config.toml
num_hidden_layers = 9
hidden_size = 320
num_attention_heads = 5
num_key_value_heads = 5
head_dim = 64
intermediate_size = 960
vocab_size = 8192
hidden_act = "swiglu"
norm = "layernorm"
norm_place = "pre"
norm_eps = 1e-05
positions = "rope"
rope_theta = 3890.0
rope_fraction = 1.0
qk_norm = false
attn_scale = 0.125
bias = "none"
tie_word_embeddings = false
parallel_block = false
init = "uniform"
init_std_qkv = 0.0324
init_std_o = 0.00764
init_std_up = 0.0324
init_std_down = 0.00441
optimizer = "muon_variant"
learning_rate = 0.00128
lr_mult_o = 0.754
lr_mult_down = 0.7
beta1 = 0.9
lr_head = 0.00782
max_grad_norm = 1.0
warmup_steps = 200
schedule = "wsd"
decay_fraction = 0.88
decay_shape = "linear"
final_lr_fraction = 0.1
batch_tokens = 65536
max_seq_len = 2048
doc_mask = true
train_tokens = 808800000
max_steps = 12342
dataset = "wikipedia_en"
MLP neurons of a small language model. Each row is named by its layer, matrix (gate and up: input weights) and neuron, and shows model dimensions 208-271. Each number is 128 + 24 x the weight over its row's rms, rounded and kept within 0 to 255. A neuron's up and down rows have the sign that makes its largest values positive.
After each neuron's rows, "fires on" lists the tokens most often at its 100 highest values on Wikipedia text that the model never trained on. A number after a token or word is its count.

L5.gate551 [156 133 102 136 176 177 110 131  88 119 149 166 128 128 104 121 112 103 117 137 122 142 101 130 115 147 120 120 137 114  78 108 157 122 105 152 119 108 137 133 148 163 130 135 118 117 158 105 141 151 114 143 135  96 151 146 118 144 148 131  97 111 138 126]
L5.up551 [148 124 106 153 154  98 111 165 105 140 126 124 122 116 147 133 106  98 131 126 153 133 117 114 136 125 121 133 125 152 150 133 124 148 163 129 128 133 105 109 114 128 109 153 107 113 118 192 106 172 142 120 121 121 124 107 149 126  74 125 157 143 127  90]
fires on: " at" 28, " of" 6, "m" 6, " Or" 5, "er" 5, " At" 5

L6.gate545 [ 93 136 119  74 114 149 151 182 111 105 146  96 113 122 149 119 149 131 109  91 122 157 143 127 106 139 145 125 158 159 137 138 131 185 140  98 138 144 120 136 156 137 155 118  97 123 144 111 153 154 151 158 109 148 124 104 102 108 124 147 129 112 129 130]
L6.up545 [146 139 123 112 175 160 146 128 123 126 114 138 116 104 131 157  76 137 128 122 134 118  66 111 131 126 110  79  94 126 148 105 134 148 122  86 119 128 143 138 126 137  84 137 115 145 151 132 106 159 168 126 124 131 129  82 127 156 159  93 112  99 126 160]
fires on: "-" 80, "w" 6, "–" 4, "e" 4

L5.gate800 [110 133  85  96 130 103 130 147 111 107 125 101 123 114 132 121 136 107 102 128  97 126 168 138 107 131 122 154 120 168 128 118 178 119 126 117 127 151 128 178 150 107  94 116 133 141 120 163 178 118 124 133 175  92 132 114 134  84 135  99 121 143 118 167]
L5.up800 [121 144 124 130 169 106 151  85 113 163  95 153 107 144 112 141 134 163 114 127 135  95 135 129 128 110 116  97 127 150 137 119 143  86 143 133 150 105  98 149 156  93 159 136 138 148 136 122 120 134 110 150  92 111 122 133 129 113 126 119 139 107 117 137]
fires on: " and" 51, "," 25, " to" 5, " in" 4, " studied" 4

L6.gate199 [131 103 131 120 131 132 127 156 131  95 131 130 138 144 172 127 128 157 116 156 165 156 140 141  89 183 144 142  98 109 140  97 134 145 140 160 110 170  87 177 122 152 124 117 121  95 139 128 135 122  86 146 147 131  87 135 131 102 127 120 101 135 135 168]
L6.up199 [ 88 133 136 143 122  95 132 135 118 118 155 131 143 115 156 122 112 149 148 207 156 138 136  96 135 138 128  96 119 142 153  86  71 172 149 170 153 140 113 121  78 142 158  81 119 126 131  87 136 117 118 146  85 166 135 117 135 145 125  98 166 142 121 130]
fires on: " as" 26, " was" 10, "th" 9, " became" 7, " appointed" 6, "," 4

L6.gate516 [114 114 101 151 113 144 143 104  98 102 107 163 120 133 159 118 110 113 137 136 111 105  98 102 123 109 142 157  89 117 114  89  82 131 115 135  92 153 104 139 135 126 127 128 139  98 127  92 103 171  80 111 128  80 153 165 107 148 131 103 110  98 112 100]
L6.up516 [144 120 135 124 152 131 108 158 124 130 145 100 154 107 120 142 131 125 117 146 107 122 103 129 144  85 144 137 144 140 134 132 103  75 142 170 170 130  89 130 161 117 123 133 146 144 150 145  87 100 101  91 160 139 133 133 134 119  78 120 165 137 143 116]
fires on: " of" 32, " in" 9, " the" 9, " at" 8, " for" 4, " to" 4

L5.gate761 [131  88 119 101 121 143 116 150 118 143 170 123 138 119 125 137 125 120 150 143 141  88 177 150 106  68 134 114 117 145 121 140  95 143 106 151 159 130  73 157 159 174 164 142 168  80 117 153 151  92 125  99 125  96 105 155 122 132  98 140 124 119 141 141]
L5.up761 [135 120 100 152 104 162 138 161 127 123 186 129 128 112 114 112 132 112 113 127 120 138 145 163  67 106 141 129 135 113  98 107 112 111 117 149 122 156 135 139 119 173 133 117 121  73  69 119 130 113 140  84 125 118  89 119 109 128 112 106 142 134 151 116]
fires on: "9" 36, "8" 16, " an" 5, "7" 5, " of" 5, "5" 5

L5.gate237 [106  97 157 130 131 105 154 161  87 135 142 140 159 143 138 163 164 144 144 122 116 129 131 151 144 166 123 160 125 113 132 128 140 174 156 119 117 148 114 141 123 159 152 179 128 125 130 126  89 100 129 130 142 157 169 131 122 109 116 115 195 133 108 129]
L5.up237 [154 105 145 119 109 134  59 158 132 116 159 136  84 147 115 134 133 154 120 168  77  52 194 109 103  87  97 118 110  88  84 121 132 157  85 126 150 136 158 123 164 105 123 126 118 147 125 162 134 117 124 105 103 143 144 118 139 111 113 133 113  90 111 124]
fires on: "-" 72, "=" 6, "," 4, "ran" 4

L5.gate362 [159 111  91 130 145 112 127 149 146 155 146 179  97 118 144 110 143 121 138 145  62 116 124 127 116 152  58  85 165 125 122 105 144 167 151 108 116 126 136 103  99 116 140 102 135 134 121 113 206 143 142 134 107 105 105 107 115 115 109 154 109 116  98 143]
L5.up362 [114 122 135 114 123 122 117 135 113 126 140  93 159 128 151 137 118 132 103 131 146 116 125 103 163 149  91  73 121 150 132 121 126 120 160 114  94 175 179 118 126 160  90  76 162 113  84 114 169 150 130  84  91 144 134 116 106 113 148 124 131 135 150 119]
fires on: "–" 19, " Ti" 13, "-" 7, " Mi" 7, "li" 6, "bu" 4

L5.gate565 [ 71 115 101 139 137 148  98 158 166 156 141  98 119 114 145 121 158 118 156 121  76 141 183 146 153 126 113 156 135 127 141 103 146 114 141 139 118 166 147 125 136 120 164  93 145  87 147 136  90 149 131 117 111 122 174 135 140 155  96 114 117 107 154 159]
L5.up565 [ 86  84  93 138 110 130 136 159 139 120 136 109  85 150 125  91 125 113  73 151  94 103 154 115 145 102 107 155 117 131 166 145 145 102 164 105 123 184 111  91 153 125 142 112 141 109 176  96 117 155 120 130 116 143 178  99 125 125  99 125  89 134 106 129]
fires on: "-" 51, "." 9, " " 7, " (" 6, " for" 4

L6.gate784 [ 70 123 152  97 181 123 112 152  91 131 100 159 166 126 136 156 162 119 103 158 127 112 159 144 121 112  97 131 122 142 125 103 154 152 138 130 116 159 162 167 187 102  86 108 138 108 124 100 151 123 128 113 131 154 127 131 126 142 152 125 115 158 107 119]
L6.up784 [ 68 109 130 141  81 145 136 148 105 141 132 155 100 139 132 121 156 150 104 139 166 108 164 175 166 118 145 161 107 110 136 144 141 130 126  57 121 119 135 138 117 117  89 128 124 103 115 141 168 124 143 116  94 128 144 113 124 107 161 130 148 122 144 187]
fires on: "|" 18, "–" 14, "c" 8, " in" 5, " round" 5

L6.gate78 [101 156 142  88 177 130  88 171 129 109 134 112 139 104 135 109 139 132 153 113 101 157 134 109 159  84 115 143 123  92 181  95 157  99 145 120 103 175 144 139 110 122 144 125 166 130 128  98 151 125 151 147 117 150 136 148 125 151 123 139 110 155 132 143]
L6.up78 [ 77  95 164 163 139 130 125 133 184  82 110 112 136 159 138 123 122 142 143 132 169 136  71 149 155 144 143 125 137 162  85 128 143  87 149 195 151 148 160  94 158 155 161 163  67 125 146 128 171 155 140 141 129  82 117 183 133 129 162  77 111 150 105 165]
fires on: " T" 55, " K" 10, " M" 6, " E" 5

L5.gate152 [ 86 128 118 108 113 106 114 114 144 158 105 158  98 140 109 146 149 130 117 154 113 124 125 118  92 124  93 141 121 143 130 121 157 106 161  91 119 109 144 130 134 148 117 127 156 161 136  75 140 158 144 130 127 231 145  97  98 128 129 118  60 155 157  96]
L5.up152 [116  50 135 142 133 118 130 117 152 167 112 123 111 163 110 101 156 102 150 112 133 133 125 189  62 173 119 115 112 121 122 134 126 134 103 103 128 140 151  98 130 153  98 139  78 139 167  96 139  73 150 111  91 148 121 118 125 119 134  91 101 124 136 104]
fires on: "-" 41, "'" 13, "zu" 7, "er" 4

L6.gate821 [100 115 112  70 121 143 124 115 121 122 115 105 129 142  98 116  94 148 126 109 140 161 114  82 107 125 144 140 138 143 186 155  96 164 141 130 201 138 134 117 137  92 149 128 117 116 138  97 142 118 105 149 161 113 145 143 135 127  84 132 122 156 137 107]
L6.up821 [ 95 134 175 108 129 131 154 132 115 147 115 109 135 134 117 114 153 153 161 168 158  88 140  89 117 145 126 175 131  98 121 179 106 131 100 123 211 154  89 145  90 109 133  91 119 146 140 108 107 169  92 129 124 133 156 125 121 123 127 130 135  90 116 131]
fires on: "\n" 54, " (" 12, "the" 4

L5.gate879 [126 113 138  91 133 145 108 191 111 104  95 136 159 128 162 156 143 107 146 133 163 125 167 149 100 157 118 171 106 114 145 128 167 120 122 136 143 132 112 145 107 150 124 148 133 112 125 148 159 139  85 100 125 102 123 141 111 119 158 110 126 158 121 107]
L5.up879 [ 85 117 141 101 115 135 160 130 109 137 132 167 110 142 136 156 151 109 141 103 136  92 133  94 137  77 115 117 117 136 112 144 123 177 145 137 146 125 147 189 145 168 122 110 156 126 123 123 164 106 148 116 126 109 130 103 126 154 151 161 139 121  95 106]
fires on: "–" 34, "," 21, " be" 9

L5.gate80 [137 148  88 153 135 167 136 126 139  84 126 111 134 114 126 121 158 131 151 127 116 102 156 108 102 115 116 147 162 142 138 126 123 150  99 115 120 105  86 160 110 140 135  92 141 132 118  98 131 104 124  76 114 132 102 159  74 142 100 146 128 145 142 147]
L5.up80 [118 128  94  98 118 134 171 119 149 111 188 147 129 144 102 127 134 145 111 118 119 137 106 132 125 120 151 145 128 119 116 128 118 121 130  92 141 134 110 133 126 126 164 128 112 100 132  96 144 100 133 130 116 166 144 152 132 117 157 123 130  99 174 109]
fires on: "8" 33, "7" 27, "5" 15, "6" 12, "9" 9

L6.gate857 [140 172  85 155 185 134 143 160 157 153  98 121 164 156 104 140 128 155  88 129 108 138 115 155 131 103 127 166 115 159 147 179 115 146 155 156 117 165 104 155 121 114 128 139 193 145 133 161 112 121 120 150 125 179 142 158 137 134  95 144 116 101 101 158]
L6.up857 [121 142  95 132 162  80 114 175 152 119 119  95 120 150  94 116 115 133 119 131  96 144 151 108 144 126  83 129  61 136 132 110 154 141 165 119 132 168 135 162 157 179 140 163 150 158 112  98 102 148 180 132 152 131 107 133 131 143  98 100 127 102 129 105]
fires on: " " 62, " P" 8, " (" 5, " of" 5

L6.gate779 [102 135 150 126 112 141 124 156 142 115 151 139  94 120 137 116 117 177 139 158 111 129 101 143 159 154  82 150  96 143  84 124 138 123 131 102 130 100 178 125 157 135 136 130 138 144 162 154 127 142 120 117 109 137 115 148  99 113 126 144 102 156  97 120]
L6.up779 [ 82 117 115 110 108 136 136 100  78 152 144 135 126 145 125  91 152 112 161 113 128 139 150 130 134 125 141  90 160 117 145 107 107 141 108 129 167 109 159 157  84 178 132 152  93 166 157 111 141 140 135  95  95 123 112 151 145 124 123 105 115 129 133 152]
fires on: "-" 68, "th" 7, "–" 5, "'" 5, " =" 4

L6.gate360 [ 79  83 100 108 112 121 144 100 137 136 112 159 130 135 150 149 130 146 131 121 175 156 134 131 114 116 144 152 154  88 163 137 174 124 127 120  72 125 114 141 139 101 149 115 121  71 150 128 121 117 148 138 135 156 105 169 103 138 122 120 100 113 149 115]
L6.up360 [108 113  71 130 147  63 131 115  89 110 104 118  94 133 122 153 128  98 100 127 133 145 140 118 158 112 101 128 165 144 181 128 116 122 160  88 133 148 160 143 130 170 127 116 112 100 122 119 121 141 131 128 154 167 155 116  85 153 112 141 160 150 144 148]
fires on: " were" 18, " was" 17, " are" 14, " is" 12, " |" 5, " as" 4

L5.gate284 [ 88 155  95 154 108 167 138 124 151 113  87 135 123 132 140 110 138  87 147 142 138 157 139 167 136 156  94 141 125  99 124 144 177  94 141 109  85 130 159 130 116 117 151 135 131 103 171 116  76 111 143 114 129 123 109 139 145 156 137 125 168  76 130 121]
L5.up284 [148 152 114 138 173 163  85  87 101 131 122 104 164 176 132 114  84 125  88 117 143 146  89 118 127 115 108 130 106 107 125 175 148  94 118 155 132 137 120 122 126 126 111 123 137 135 127 110 135 100 115 130 107 121 122 185 133  95 133 115 119 129 151 113]
fires on: " at" 40, " in" 16, " is" 6, "." 4

L6.gate878 [141  99  93 129  97 147 152 146 144 113 100 102  98  95 140 134  76 172 175 140 152 141  65 129 179 111 119 153 154 119 137 112 107 141 121 123 157 130  99 168 114 142  82 112 141 111 124  98 140 131 125  94 113 153 139 131 138 149 146 163 142 122 157 121]
L6.up878 [111 157 129 137 120 133 109 124 118 129 106 114 124  81  97 104  90 150 120  79 176 152 119 103 104 132 154 106  83 158 100 113 107 143 149 148 156 120 111 145 117 161  76 120 175 107  80 124 165 146 124 145 124  87 140 128 109 166 130 150 114 108 140 130]
fires on: " of" 27, " with" 13, ":" 8, " as" 7, "\n" 7

L6.gate675 [135 105 119 111 120 162 135 129 120 161 119 105 142 118 140 197 105 137 148  93 126 143 139 126 141 134 121 133 146 116 183 112 103 104 107 150 121  69 134 165 158 111 110  92 142 137 142 103 119 139 127 118 125 115 105 138 110 161 127 113 127 143 134 137]
L6.up675 [ 99 137 133 135 142 123 161 144 113 112 145 128 184 119 109 121 120 106 144 110 139 128 143 119 109 134 151 129 126 149 158 156 149  90 130 132 131 106  85 165 121 123 119 155 133 124 125 109 104 160 124 108 163 133 160 116 167 163 124  86 140 127 159 126]
fires on: "\n" 19, "0" 12, " " 11, " family" 10, " =" 5, " (" 4